From a checkpoint of a small transformer trained on Wikipedia: width 384, RMSNorm before each block.
MLP neurons of a small language model. Each row is named by its layer, matrix (gate and up: input weights; down: output weights) and neuron, and shows model dimensions 32-159. Each number is 50 + 12 x the weight over its row's rms, rounded and kept within 0 to 99. A neuron's up and down rows have the sign that makes its largest values positive.
After each neuron's rows, "fires after" lists the tokens most often just before its 100 highest values on Wikipedia text that the model never trained on.

L2.gate12:32 57 51 45 36 43 41 54 84 40 46 40 60 70 51 55 35 44 51 58 55 57 53 32 47 39 25 62 57 48 60 43 67 61 66 47 38 44 60 58 37 35 53 37 31 53 54 47 48 45 48 40 63 44 24 53 29 65 48 49 50 49 56 57 51 46 62 38 70 44 49 36 35 55 47 49 39 38 69 73 43 43 42 35 78 51 44 58 42 49 64 51 55 27 36 86 53 61 51 53 42 58 25 74 48 65 42 46 39 58 41 60 59 48 59 53 43 53 55 57 41 40 42 41 55 58 71 45
L2.up12:31 21 61 51 52 44 47 42 41 69 54 51 61 51 46 46 37 46 34 42 47 57 27 58 60 67 50 62 35 39 61 43 32 59 39 69 38 47 49 80 46 47 49 51 15 41 60 28 44 42 64 61 58 44 49 32 60 62 30 44 35 58 44 51 60 49 79 50 39 50 48 70 51 71 54 66 80 43 66 68 34 34 35 56 56 46 52 42 59 38 40 68 63 51 31 61 51 33 49 56 55 25 48 50 61 46 52 63 37 56 55 36 53 46 51 53 41 51 57 65 48 41 47 49 38 62 42 63
L2.down12:55 18 62 51 55 46 39 55 40 85 53 48 58 39 60 59 50 42 54 59 44 40 54 47 39 46 45 46 45 36 26 50 34 59 49 56 65 62 49 49 43 58 41 50 38 37 41 17 62 46 62 49 53 37 44 34 75 38 31 55 52 50 30 44 60 40 51 48 34 39 35 46 49 49 56 47 66 61 71 55 52 46 44 61 39 47 47 44 49 29 62 73 66 58 25 72 50 33 54 59 59 46 49 41 48 46 59 62 43 56 57 38 53 59 56 49 40 58 55 52 61 67 40 44 66 50 56 54
fires after: " the", " The", "-", "re"

L2.gate855:22 70 43 54 46 56 55 71 65 44 54 62 42 64 47 50 63 33 34 47 52 65 45 58 42 46 40 64 38 71 42 46 53 42 45 34 64 57 53 31 45 63 47 38 57 37 48 68 52 46 51 50 59 57 67 57 49 36 46 46 54 31 24 65 65 39 46 49 46 62 53 53 61 32 78 47 37 56 35 59 21 63 57 47 54 49 60 44 54 43 52 58 41 54 47 49 61 66 53 53 51 49 51 53 56 66 48 42 44 70 45 64 54 48 20 63 59 58 42 43 43 54 19 37 87 61 57 79
L2.up855:63 57 50 63 44 61 46 48 46 60 45 49 55 51 51 30 37 53 41 55 49 44 68 42 48 44 49 32 30 47 40 48 59 54 51 39 42 53 36 42 39 25 35 49 53 43 40 31 47 53 38 53 50 52 61 44 72 45 26 59 61 57 58 44 52 44 68 67 45 40 59 64 70 40 34 35 34 54 54 53 34 44 63 57 48 38 71 58 41 58 43 46 57 55 60 51 71 38 48 50 57 52 50 32 62 76 50 54 37 45 35 62 62 47 44 45 40 53 51 53 60 70 48 34 25 41 44 62
L2.down855:55 49 62 37 49 56 44 54 58 55 48 62 56 42 40 53 48 42 44 43 69 43 52 49 49 47 49 60 67 50 46 76 48 66 57 56 31 42 49 45 36 37 53 42 38 60 50 47 36 42 43 34 47 34 59 52 68 54 49 47 50 53 43 49 32 35 42 22 71 48 37 38 70 51 42 63 45 45 63 58 80 65 65 45 30 46 37 37 46 51 43 59 45 40 57 56 48 65 43 44 28 53 43 47 50 31 49 44 53 21 70 53 19 44 62 48 48 24 60 42 37 41 47 59 36 48 50 25
fires after: " |", ")", ".", "4)"

L2.gate681:65 44 38 61 38 47 48 72 74 66 48 54 53 37 47 45 64 37 41 59 30 48 57 64 59 40 45 65 42 51 49 61 45 57 51 31 56 43 71 13 52 58 38 57 30 60 71 43 60 34 33 53 43 66 48 50 52 62 19 67 42 30 39 55 57 35 30 42 53 48 42 41 49 53 38 61 45 55 53 34 50 52 48 60 50 30 39 57 32 30 47 19 37 57 40 34 60 56 49 46 48 40 29 54 44 77 50 22 26 42 58 47 40 55 58 53 62 52 41 49 70 33 63 28 68 46 58 52
L2.up681:63 43 61 50 54 53 62 53 64 42 49 35 42 44 32 63 52 48 39 44 51 47 59 38 33 27 49 64 49 74 49 37 72 46 43 45 63 25 51 51 59 51 43 44 75 44 54 51 55 43 49 59 68 38 44 51 42 40 34 40 52 55 35 58 26 59 44 45 39 31 57 57 68 52 69 63 48 67 48 67 59 44 40 39 58 44 69 39 42 43 66 53 54 29 58 59 53 57 53 54 63 28 50 47 61 51 46 31 42 63 59 57 54 49 63 56 62 34 46 46 41 38 64 34 48 60 39 53
L2.down681:62 27 43 58 67 49 51 34 50 53 72 78 58 36 37 58 52 57 55 54 47 62 73 41 61 53 56 51 49 50 67 55 48 47 51 58 50 66 50 37 56 78 45 50 51 47 37 55 63 51 62 59 66 47 57 47 54 54 56 59 46 41 51 17 65 25 72 55 54 56 54 47 48 62 66 30 42 58 42 50 46 54 51 46 59 24 68 43 55 61 56 52 51 42 46 41 37 56 50 41 48 42 58 53 55 54 82 29 16 41 57 42 52 55 25 51 53 33 71 58 54 47 44 47 41 40 37 50
fires after: " and", " Apps"

L2.gate42:39 33 70 59 40 47 64 56 29 47 61 39 44 44 61 71 67 34 60 40 43 70 53 55 41 37 46 44 39 53 34 31 32 44 47 47 40 70 48 48 44 49 60 34 57 56 68 58 56 60 55 57 50 55 72 59 48 75 46 43 62 48 45 60 49 30 61 46 36 48 39 70 40 50 46 50 39 42 46 62 46 21 20 46 39 42 46 42 30 41 61 47 72 61 37 66 55 59 51 39 24 52 28 61 52 74 40 60 46 77 63 56 43 57 62 43 50 49 47 52 43 39 47 37 52 63 73 30
L2.up42:36 30 63 45 52 56 47 69 60 52 59 61 24 54 37 49 64 51 63 42 41 54 53 43 75 54 45 36 39 47 46 40 32 37 51 50 37 59 34 55 49 43 73 47 30 68 38 64 64 44 61 44 48 50 50 53 49 81 63 31 31 61 20 40 44 66 51 27 53 50 48 46 53 55 43 57 53 66 41 69 70 50 53 65 44 37 70 44 42 47 37 56 78 67 40 48 36 53 71 40 38 60 44 52 47 54 41 53 59 55 77 56 45 63 37 67 64 46 24 48 37 37 42 45 28 40 43 40
L2.down42:59 46 52 58 48 71 54 54 64 36 45 39 66 55 44 31 31 52 57 39 45 67 58 57 56 56 60 66 20 34 71 41 48 48 48 48 46 57 52 64 61 55 67 73 38 82 27 72 60 29 57 64 57 53 60 62 23 56 51 43 49 67 33 48 63 61 48 67 53 64 47 67 55 39 55 53 19 52 52 54 37 52 54 54 46 48 74 39 59 33 63 58 67 68 31 47 62 46 33 55 60 64 55 42 62 63 99 58 45 77 52 57 30 53 51 56 59 50 65 42 54 44 54 46 44 60 55 20
fires after: " the", " The", " a"

L2.gate180:40 68 42 24 43 50 55 60 69 74 71 65 53 45 40 64 69 49 65 41 57 51 34 44 68 41 45 43 35 60 72 57 55 50 50 52 33 64 44 40 43 70 39 50 49 37 36 65 65 40 55 27 59 68 30 75 35 64 42 37 41 32 60 51 53 58 44 64 46 88 48 29 57 36 36 55 47 45 43 59 47 45 37 51 43 63 30 41 56 39 50 59 33 62 65 42 56 69 44 51 43 54 45 44 57 69 39 54 54 67 65 69 32 57 47 62 66 71 55 73 33 54 57 45 57 71 45 42
L2.up180:30 41 68 48 60 67 39 38 53 62 51 32 36 55 54 58 54 54 46 49 32 41 54 37 58 51 43 31 26 63 24 52 32 54 23 76 55 56 44 42 44 54 66 71 53 44 39 65 37 56 34 33 38 56 60 54 69 62 59 39 54 66 43 51 45 61 64 42 59 43 39 67 51 44 50 62 57 38 69 38 52 37 58 57 47 63 35 26 21 64 44 71 38 47 85 42 40 35 57 63 53 17 47 72 65 70 43 73 48 65 65 57 40 69 58 39 48 49 52 75 48 52 58 47 75 59 55 77
L2.down180:36 51 65 46 55 51 40 33 66 69 47 55 39 53 51 61 57 53 30 59 72 46 52 48 49 47 36 54 62 70 28 35 54 36 45 62 44 53 41 23 47 49 55 31 38 30 78 65 44 55 49 62 74 58 18 63 59 55 49 34 37 38 49 48 60 58 56 36 25 52 54 37 53 44 44 44 60 39 61 71 41 24 59 52 41 58 36 63 68 60 66 68 54 58 70 66 35 31 42 21 41 43 66 63 57 54 54 54 56 48 71 48 57 50 50 57 38 46 64 62 52 57 58 36 58 71 39 48
fires after: "-", " the", "\n", " a", " '", " \""

L2.gate608:56 33 62 69 40 40 64 46 43 48 45 54 43 83 61 42 56 43 48 36 36 45 45 38 82 58 61 52 58 82 51 48 47 53 53 47 53 62 31 25 54 56 53 63 38 71 42 55 35 78 64 56 54 67 61 54 58 44 44 35 43 41 60 52 45 55 71 45 60 58 58 58 25 65 57 37 60 34 37 59 58 57 60 53 37 47 40 55 46 41 43 53 39 61 60 52 64 55 42 45 23 71 19 43 64 37 56 48 42 33 52 49 56 49 56 55 65 64 42 34 37 29 50 54 63 51 53 57
L2.up608:49 60 64 74 31 59 60 72 49 78 41 53 45 56 60 63 31 45 72 48 44 43 51 52 46 22 38 33 62 62 45 63 64 42 20 62 42 43 54 35 64 32 73 37 62 47 47 35 58 54 31 33 68 43 31 56 36 48 61 46 61 52 40 61 39 22 45 39 45 40 63 47 61 38 34 61 68 60 86 46 43 59 91 64 43 57 57 59 54 67 31 32 40 56 44 55 60 63 53 45 47 41 38 65 52 24 43 49 62 35 40 52 66 46 51 34 37 56 58 52 40 37 65 53 58 51 62 36
L2.down608:43 52 61 53 70 59 58 60 50 49 45 46 46 49 45 41 40 69 44 67 43 41 47 61 35 21 50 42 45 49 64 69 52 52 57 57 20 46 33 68 43 52 66 43 35 62 45 47 66 55 30 63 51 71 53 63 42 59 33 64 58 28 43 89 46 35 55 66 46 47 17 51 44 35 54 55 42 39 50 58 49 31 64 55 39 45 64 58 45 28 68 55 41 54 51 51 43 38 40 46 46 51 48 63 31 30 63 52 50 60 59 63 72 55 84 35 22 64 47 41 47 29 59 46 60 46 37 48
fires after: " the", " =", " in", " on", " was", "\n"

L2.gate758:41 50 32 49 56 49 59 39 49 60 61 50 46 47 63 43 48 56 59 39 35 73 57 32 62 50 49 55 52 42 41 36 44 29 55 47 77 65 40 27 61 48 49 49 45 73 49 52 52 39 34 41 67 49 43 52 46 65 29 46 61 38 71 52 44 45 48 44 76 61 53 59 45 47 33 34 53 54 44 46 46 50 54 41 53 53 21 57 22 53 49 56 57 47 57 63 45 58 38 34 49 49 40 57 58 58 35 35 58 46 51 52 35 49 35 65 42 33 30 43 40 35 54 21 34 46 33 67
L2.up758:66 36 47 64 62 60 53 59 57 65 40 50 62 56 48 67 50 48 46 48 48 37 37 40 66 33 40 50 65 56 44 52 44 43 63 42 40 27 35 59 56 54 52 33 46 35 58 63 52 60 68 40 37 57 40 55 39 57 64 36 35 57 51 45 65 40 48 60 52 50 47 52 53 40 46 71 49 64 25 73 46 33 63 47 76 70 30 68 51 51 47 52 57 63 55 32 51 50 54 43 39 30 81 30 79 45 57 66 31 51 44 57 38 52 42 69 49 52 35 53 42 47 60 50 47 65 43 49
L2.down758:68 38 59 56 60 44 61 56 53 63 36 39 60 38 39 40 52 60 54 61 46 43 56 48 52 41 38 35 48 36 34 56 49 50 60 64 46 69 57 50 48 45 51 64 54 56 41 36 57 52 49 63 55 51 56 45 50 61 57 40 65 47 70 58 47 44 75 78 58 62 40 53 52 55 34 69 49 40 42 70 38 43 47 46 25 49 42 54 50 64 56 33 41 59 58 54 54 43 32 30 53 55 54 49 51 65 67 43 53 58 74 61 54 37 70 46 42 38 64 62 60 37 37 34 48 59 42 57
fires after: " the", " in", " his", "de"

L2.gate102:67 49 52 45 46 68 71 69 58 42 57 66 60 39 63 83 79 43 43 69 45 42 27 52 48 50 53 51 61 67 56 65 47 54 46 39 47 65 57 41 39 36 52 37 49 54 45 42 70 68 43 43 53 53 66 40 47 57 49 44 58 35 67 50 41 56 35 60 57 57 54 54 66 50 46 47 56 44 50 33 39 46 44 39 77 51 36 56 44 39 59 31 46 77 29 42 58 50 45 50 66 29 59 36 61 22 53 29 29 61 65 51 68 53 56 40 20 51 24 31 51 30 51 57 50 24 55 51
L2.up102:56 59 46 62 38 33 47 66 44 54 42 57 33 34 56 40 60 56 63 61 33 53 49 39 50 41 49 53 45 74 50 41 42 51 50 44 54 54 46 67 67 55 51 71 45 45 72 29 35 74 72 40 54 42 34 61 41 60 41 63 56 58 54 47 53 51 49 47 33 47 42 57 51 44 42 64 49 38 56 65 45 62 41 48 47 52 46 42 51 33 39 57 58 39 64 52 51 36 61 48 47 45 58 38 50 47 37 60 33 51 57 32 71 41 52 47 40 71 50 13 43 23 64 48 58 37 62 33
L2.down102:43 62 61 56 51 44 17 59 58 48 51 56 21 52 50 61 52 26 40 60 52 54 48 60 49 58 58 32 47 43 57 62 49 63 55 65 58 45 46 42 61 62 29 27 61 43 53 52 52 59 49 27 42 52 17 52 30 51 35 51 64 63 54 18 42 81 53 61 46 42 31 31 46 43 38 49 81 50 65 55 70 54 48 49 49 44 56 58 40 47 62 47 41 39 61 48 47 40 43 47 50 51 44 46 60 42 76 37 43 36 65 61 63 33 40 58 43 62 31 30 34 49 67 51 52 48 52 57
fires after: " of", " and"

L2.gate1238:43 61 40 72 27 64 37 64 43 55 47 28 45 43 67 38 50 33 54 50 60 44 57 31 55 44 46 42 33 68 52 64 60 57 69 25 43 73 40 61 49 50 37 36 48 57 39 44 58 45 43 49 51 62 57 76 51 49 70 15 51 34 55 35 35 38 58 48 57 40 49 46 42 71 65 89 46 42 56 45 48 62 55 69 37 55 33 36 55 57 43 49 76 50 47 66 43 51 55 52 38 34 32 61 37 60 46 52 30 45 57 60 57 58 65 49 54 67 45 59 57 51 42 45 39 48 64 47
L2.up1238:40 71 50 43 56 52 33 72 42 34 62 59 48 69 54 20 39 30 64 32 53 58 27 65 45 34 54 60 62 50 43 70 53 61 54 47 60 26 47 46 39 29 50 57 47 47 46 53 59 40 43 61 49 55 60 40 51 66 43 52 53 62 36 34 64 38 44 49 62 61 43 40 42 69 37 54 50 49 67 59 47 57 28 39 58 50 20 50 49 59 26 44 32 64 49 45 68 42 51 67 73 35 46 53 43 06 41 55 25 57 44 64 48 36 65 53 43 48 48 52 43 57 53 54 55 51 65 36
L2.down1238:57 37 25 32 30 47 66 54 34 48 52 34 46 44 50 47 63 20 30 59 62 44 55 55 46 37 39 58 52 56 60 56 55 58 37 77 30 42 48 51 71 58 58 51 40 43 80 63 47 56 44 53 49 56 39 48 32 48 45 44 35 30 56 32 32 68 45 69 49 47 39 66 45 36 50 54 51 64 49 51 29 34 50 48 57 43 46 63 38 63 54 55 66 54 37 40 37 68 28 57 52 64 47 47 52 34 51 54 33 26 68 72 56 38 41 31 37 37 49 60 30 34 58 51 40 45 30 59
fires after: "==", " his", "s", "Early"

L2.gate202:46 41 42 40 39 73 60 68 65 28 58 59 29 58 53 54 53 65 55 58 66 49 45 59 36 44 55 39 52 54 61 29 54 64 47 37 37 39 56 31 35 38 61 62 53 53 42 61 45 31 44 49 44 54 60 50 58 25 45 59 34 38 59 42 57 47 43 44 67 61 62 46 44 55 68 59 43 25 63 41 46 44 34 31 78 54 65 34 43 44 43 37 47 67 67 53 54 51 48 32 29 29 47 50 61 47 43 61 62 61 35 50 51 57 56 35 35 60 36 55 63 57 43 56 47 58 34 58
L2.up202:44 70 56 48 53 52 28 49 53 57 47 75 60 43 46 62 41 49 65 43 46 46 49 68 52 62 68 48 39 53 47 42 35 35 42 43 50 65 68 55 58 44 55 63 62 38 49 37 43 80 68 59 47 40 35 41 64 62 42 36 30 58 60 59 76 54 52 45 60 41 46 56 56 58 45 39 51 50 47 50 54 47 49 55 70 49 55 61 65 36 51 49 39 44 52 51 47 28 52 48 35 45 23 39 42 57 56 58 45 64 68 43 58 59 51 52 49 20 46 34 72 51 73 41 37 64 48 45
L2.down202:65 56 32 35 41 38 49 40 46 60 32 27 73 43 43 35 61 65 55 28 38 21 55 21 76 72 54 40 35 69 52 73 69 57 52 52 53 53 44 41 67 44 31 39 48 60 37 45 52 56 42 42 40 60 53 49 51 52 41 40 51 37 33 44 65 44 59 58 67 62 60 50 53 36 79 40 40 43 46 43 36 50 53 42 45 53 58 46 51 30 53 74 45 35 47 52 71 38 38 49 62 43 66 56 32 40 57 63 33 51 42 19 35 35 48 37 46 58 37 57 42 42 88 60 69 39 57 41
fires after: ",", " that", " and", ";"

L2.gate88:41 55 51 45 24 47 63 50 53 58 32 59 39 44 39 38 39 60 53 44 27 32 33 42 62 44 40 63 57 51 58 44 55 44 59 81 37 37 53 38 42 28 52 47 34 54 41 43 50 48 30 60 32 30 18 72 37 55 47 52 51 50 34 64 36 55 46 66 58 56 58 40 36 45 58 66 41 30 50 61 44 57 42 65 47 60 49 22 29 48 51 55 52 50 48 44 39 23 56 53 50 57 32 40 73 44 37 30 68 60 66 56 81 45 38 64 40 51 64 59 45 39 70 51 49 57 62 36
L2.up88:56 50 69 59 30 47 35 54 67 57 56 41 70 44 60 50 52 63 33 56 45 71 41 66 51 63 56 49 42 43 39 53 37 85 32 55 18 38 64 52 63 47 58 62 43 45 55 51 70 47 38 26 45 39 41 53 34 35 73 32 49 38 46 51 24 32 43 57 36 49 37 54 36 43 47 48 58 36 30 59 47 62 60 44 39 38 38 35 53 36 44 63 45 64 45 58 48 52 68 51 31 72 50 45 60 34 31 37 55 59 74 62 54 47 59 41 58 37 33 49 48 39 67 27 54 47 91 44
L2.down88:28 44 61 50 48 59 54 55 55 59 52 34 53 55 51 25 46 63 34 62 64 45 56 36 43 60 46 42 36 46 44 52 71 69 67 38 31 32 20 60 50 58 41 40 45 50 81 57 46 47 61 60 54 67 27 45 54 66 60 49 56 53 32 29 60 58 32 53 51 38 60 38 52 47 56 52 57 50 75 63 58 50 59 51 53 41 66 54 60 58 52 56 41 40 51 49 54 28 61 51 43 27 50 33 45 60 37 57 35 41 54 62 69 41 20 29 55 55 25 42 71 50 21 57 47 69 61 59
fires after: " the", "Le", " of"

L2.gate946:55 44 54 48 45 16 47 53 44 42 35 50 57 63 52 67 63 51 49 50 50 40 44 39 42 43 49 44 56 68 25 54 44 40 41 55 57 57 53 68 48 54 53 41 57 61 50 42 46 76 52 47 72 42 42 28 37 49 56 39 68 49 59 57 10 33 41 37 62 49 48 36 39 46 58 72 66 52 42 36 51 50 44 36 49 46 59 62 52 54 64 39 45 36 74 55 54 43 38 25 53 50 62 40 59 35 41 28 64 70 36 67 53 63 40 49 25 38 60 53 60 34 50 27 50 33 41 50
L2.up946:51 61 56 66 49 43 57 56 67 68 38 78 45 59 62 50 63 30 46 49 57 45 35 50 74 64 64 37 35 57 34 43 31 52 56 63 35 47 43 49 57 37 47 50 29 45 74 49 40 50 65 64 42 43 41 53 48 42 62 60 51 50 41 35 45 61 64 53 59 61 47 47 73 45 72 61 63 32 40 60 57 51 32 67 74 34 41 56 60 69 57 49 37 48 36 58 59 50 50 24 43 69 43 60 39 37 42 40 67 23 61 44 31 47 43 42 54 47 48 56 70 51 47 67 62 25 63 48
L2.down946:68 42 47 71 43 49 56 28 32 48 55 56 41 47 38 50 35 36 47 47 43 51 52 40 36 40 50 55 64 47 49 33 34 60 38 49 45 54 52 30 53 81 36 63 64 42 56 48 74 72 48 74 47 55 46 56 48 50 49 49 48 63 53 90 63 58 72 69 36 65 34 46 42 32 65 51 31 52 58 49 46 38 67 42 19 67 41 33 73 43 55 45 63 41 50 60 44 65 50 66 41 65 45 30 58 59 55 27 59 56 47 49 60 46 64 50 40 48 49 69 50 47 49 47 48 45 30 43
fires after: " in", " the", " United", " New", "London"

L2.gate248:45 72 27 54 36 24 44 43 54 46 54 42 32 45 51 51 40 44 43 61 55 36 51 18 68 67 45 39 44 60 37 58 43 61 68 51 64 61 72 46 55 56 50 53 33 51 33 37 48 64 43 56 71 55 51 51 53 55 60 41 53 66 60 46 60 53 69 60 75 63 50 53 28 59 51 56 62 62 59 49 24 40 40 39 48 39 25 55 46 71 63 35 77 46 55 64 30 46 28 48 44 59 34 51 58 66 46 59 52 35 68 52 35 52 51 34 50 43 70 68 45 41 42 19 55 51 26 50
L2.up248:51 61 55 45 25 48 63 30 46 67 53 49 65 73 46 39 48 57 59 52 40 54 57 64 41 52 51 67 43 45 54 36 70 51 60 46 71 64 55 45 56 48 47 52 64 32 58 50 78 49 52 44 28 58 37 61 45 65 68 41 61 44 62 66 58 39 41 55 50 45 72 48 60 42 69 34 41 66 64 49 42 48 60 34 45 64 59 66 53 52 25 38 75 39 30 63 37 55 55 52 65 44 37 44 40 48 61 47 33 53 61 49 40 56 57 62 39 57 51 30 46 47 55 27 60 52 32 35
L2.down248:31 27 66 57 36 50 30 48 23 56 57 38 47 48 50 47 55 49 64 47 53 59 81 57 39 39 30 53 60 32 62 63 26 55 50 62 60 59 58 58 50 27 54 35 51 38 42 22 41 69 39 46 57 64 42 43 61 69 60 51 57 47 41 53 56 62 39 39 65 37 55 54 36 52 38 27 66 32 49 52 79 55 60 50 59 72 54 40 53 40 44 23 47 42 47 60 59 49 30 50 60 62 54 37 49 50 57 51 79 61 49 32 39 29 66 42 35 51 44 45 29 41 49 58 61 63 48 33
fires after: " in", " In", " the", "In", " a"

L2.gate76:33 48 40 41 30 66 42 47 35 47 44 56 61 69 38 75 53 37 31 56 47 60 41 35 32 32 59 54 75 55 56 50 58 54 35 67 31 42 34 39 42 48 38 53 40 54 57 45 69 53 46 36 55 56 62 63 64 47 34 52 38 29 34 42 46 58 60 61 64 43 48 53 48 44 45 47 50 49 48 46 39 69 62 46 43 59 48 55 57 54 78 40 50 67 60 55 25 49 51 68 44 38 46 34 69 45 33 49 42 55 52 75 54 42 37 42 60 36 46 53 69 37 37 28 56 51 61 65
L2.up76:45 43 42 59 60 67 61 44 49 34 46 59 52 70 60 59 45 49 41 29 45 39 65 53 43 58 60 45 55 53 54 47 52 39 65 35 58 47 40 56 43 50 58 53 54 67 38 59 33 46 49 46 65 64 56 45 38 30 36 53 41 46 56 45 41 68 40 37 50 63 28 70 58 47 50 31 69 38 49 61 40 63 48 36 53 43 59 57 56 59 57 62 41 46 61 44 55 60 51 55 58 48 42 52 60 33 78 33 36 52 30 56 57 49 46 63 54 61 57 49 45 47 20 69 46 41 53 60
L2.down76:40 48 51 44 39 48 59 65 47 39 46 58 52 61 43 58 51 55 41 43 35 40 38 44 62 24 49 64 63 44 51 42 46 40 56 68 36 31 43 32 60 28 58 38 50 51 21 51 43 42 44 32 51 40 64 56 53 39 46 61 63 64 54 62 48 44 70 56 34 43 47 70 65 59 50 63 51 51 37 34 43 51 52 47 40 72 34 39 60 51 59 52 42 54 33 50 55 36 44 49 75 58 35 53 39 24 36 55 43 55 55 36 45 31 59 41 15 64 70 54 43 45 54 42 22 57 41 54
fires after: " |", "\n", "==", ")"

L2.gate1067:38 45 48 37 46 57 38 78 68 70 65 60 65 54 42 43 59 62 60 39 62 57 58 31 58 55 40 53 49 55 59 44 80 69 57 40 52 66 54 42 40 37 40 90 61 31 46 68 60 38 63 41 61 48 51 63 51 27 69 64 40 39 54 68 49 37 57 33 37 33 48 58 45 31 66 49 51 43 36 57 53 34 34 41 46 61 59 47 69 23 46 27 68 53 52 41 47 72 55 40 63 42 62 27 55 67 47 41 51 54 42 51 47 58 52 41 54 36 64 48 61 38 31 64 21 70 45 58
L2.up1067:53 54 47 24 63 69 40 59 39 35 49 47 53 58 68 89 39 55 61 59 57 50 35 55 35 54 50 50 56 34 45 34 61 61 50 44 77 38 26 55 55 62 41 47 36 63 45 54 68 35 61 40 41 60 65 32 42 71 52 47 70 34 41 60 59 63 58 47 38 49 49 34 24 50 56 55 49 58 57 59 42 45 39 58 49 61 55 41 55 43 57 43 77 31 41 55 36 44 48 55 45 56 70 36 58 53 42 56 72 56 28 58 35 41 58 42 74 58 66 56 49 38 33 49 51 44 51 52
L2.down1067:60 57 28 59 37 54 50 23 38 65 71 27 55 48 44 60 48 46 46 64 60 33 58 33 54 37 54 37 38 36 63 78 33 50 59 48 38 44 49 56 56 73 33 32 62 65 59 41 54 67 47 41 55 45 45 37 33 50 53 35 39 54 62 31 58 56 42 60 50 39 39 57 34 54 47 40 46 52 46 48 26 62 54 54 41 74 36 38 36 35 59 63 56 49 45 41 52 73 49 51 41 54 38 25 62 46 51 58 36 62 61 64 28 58 37 36 67 56 43 57 34 73 41 56 44 36 54 47
fires after: ".", ":", "'", " after"

L2.gate1000:50 27 71 52 52 31 52 43 40 62 44 54 39 79 53 54 58 30 47 56 53 76 48 48 55 50 60 51 36 60 50 50 40 49 41 15 64 72 53 43 62 50 29 43 54 51 56 54 40 39 45 57 40 46 42 71 58 42 45 64 49 55 33 33 51 49 60 57 55 66 43 31 44 48 63 72 49 29 41 52 42 52 66 57 42 51 58 44 38 49 63 53 40 43 35 24 67 51 43 84 57 64 37 46 45 61 36 62 54 43 36 62 72 56 64 21 53 47 55 46 56 45 40 63 59 61 54 33
L2.up1000:59 53 55 37 43 33 54 40 29 40 41 45 59 45 37 58 60 58 62 41 55 46 72 63 42 40 69 51 57 40 52 48 52 60 52 31 58 35 49 65 51 69 36 34 53 78 55 49 54 56 51 37 25 35 22 69 34 66 36 40 50 57 35 45 39 59 57 35 52 50 49 51 41 75 63 55 58 39 41 64 69 50 56 35 47 66 57 41 57 44 57 46 56 38 58 24 56 44 40 68 31 57 23 47 33 28 47 59 46 61 46 63 43 39 36 36 50 52 80 49 49 49 53 47 58 60 64 38
L2.down1000:33 36 35 62 61 40 85 52 54 59 56 41 54 54 53 39 43 59 52 48 38 50 52 40 48 59 55 59 23 56 58 61 46 55 63 46 43 56 51 55 52 48 38 48 56 43 51 28 47 71 48 56 31 50 71 68 64 43 78 75 42 65 55 58 71 55 36 37 55 35 33 34 39 38 65 52 42 41 52 41 47 61 64 56 48 27 28 68 53 62 38 37 29 49 48 46 59 51 47 34 49 45 53 34 30 43 62 48 67 40 37 68 48 49 60 33 44 53 49 50 51 47 41 41 14 62 40 42
fires after: " the", "s", " was", " became"

L2.gate239:42 55 52 54 43 52 55 54 70 58 54 55 47 33 57 22 59 56 73 54 61 58 35 54 47 43 53 58 32 70 58 51 45 31 69 44 71 52 56 32 47 47 49 66 56 21 40 55 54 53 61 53 33 72 46 82 43 67 43 62 41 55 35 48 67 51 75 39 52 44 44 45 51 44 62 37 33 38 53 38 28 45 49 64 56 50 50 56 37 45 48 42 46 58 43 70 31 53 48 29 49 50 45 61 33 64 43 60 13 45 40 56 67 38 55 40 65 34 30 67 54 45 31 26 27 57 60 44
L2.up239:46 64 56 36 43 52 55 35 28 55 43 46 49 44 67 44 62 48 49 47 56 36 31 51 44 44 52 35 68 44 51 52 45 73 35 38 37 59 21 33 20 56 49 55 58 44 62 54 59 25 61 53 53 53 61 47 70 41 57 34 51 53 51 67 46 41 49 53 60 47 52 31 38 58 26 28 58 38 63 43 62 56 48 56 62 78 55 63 70 58 43 53 45 66 35 59 41 33 37 47 51 55 65 28 58 39 40 56 39 28 63 44 37 55 84 60 51 57 62 45 44 84 47 46 68 39 57 70
L2.down239:64 48 24 52 33 55 38 56 49 43 43 58 52 72 37 55 36 46 62 56 16 32 53 71 28 52 53 62 60 36 50 52 47 54 62 69 60 36 37 44 46 40 53 69 24 76 59 40 49 54 46 47 46 42 25 41 39 41 54 61 67 74 52 55 14 60 35 57 56 58 55 46 54 61 12 56 46 35 49 54 29 61 49 28 26 45 35 47 57 53 35 33 70 62 56 56 71 53 41 52 56 40 33 46 50 34 53 42 62 55 63 46 34 50 44 42 33 38 59 37 56 56 38 33 47 31 46 61
fires after: "==", ".", "\n"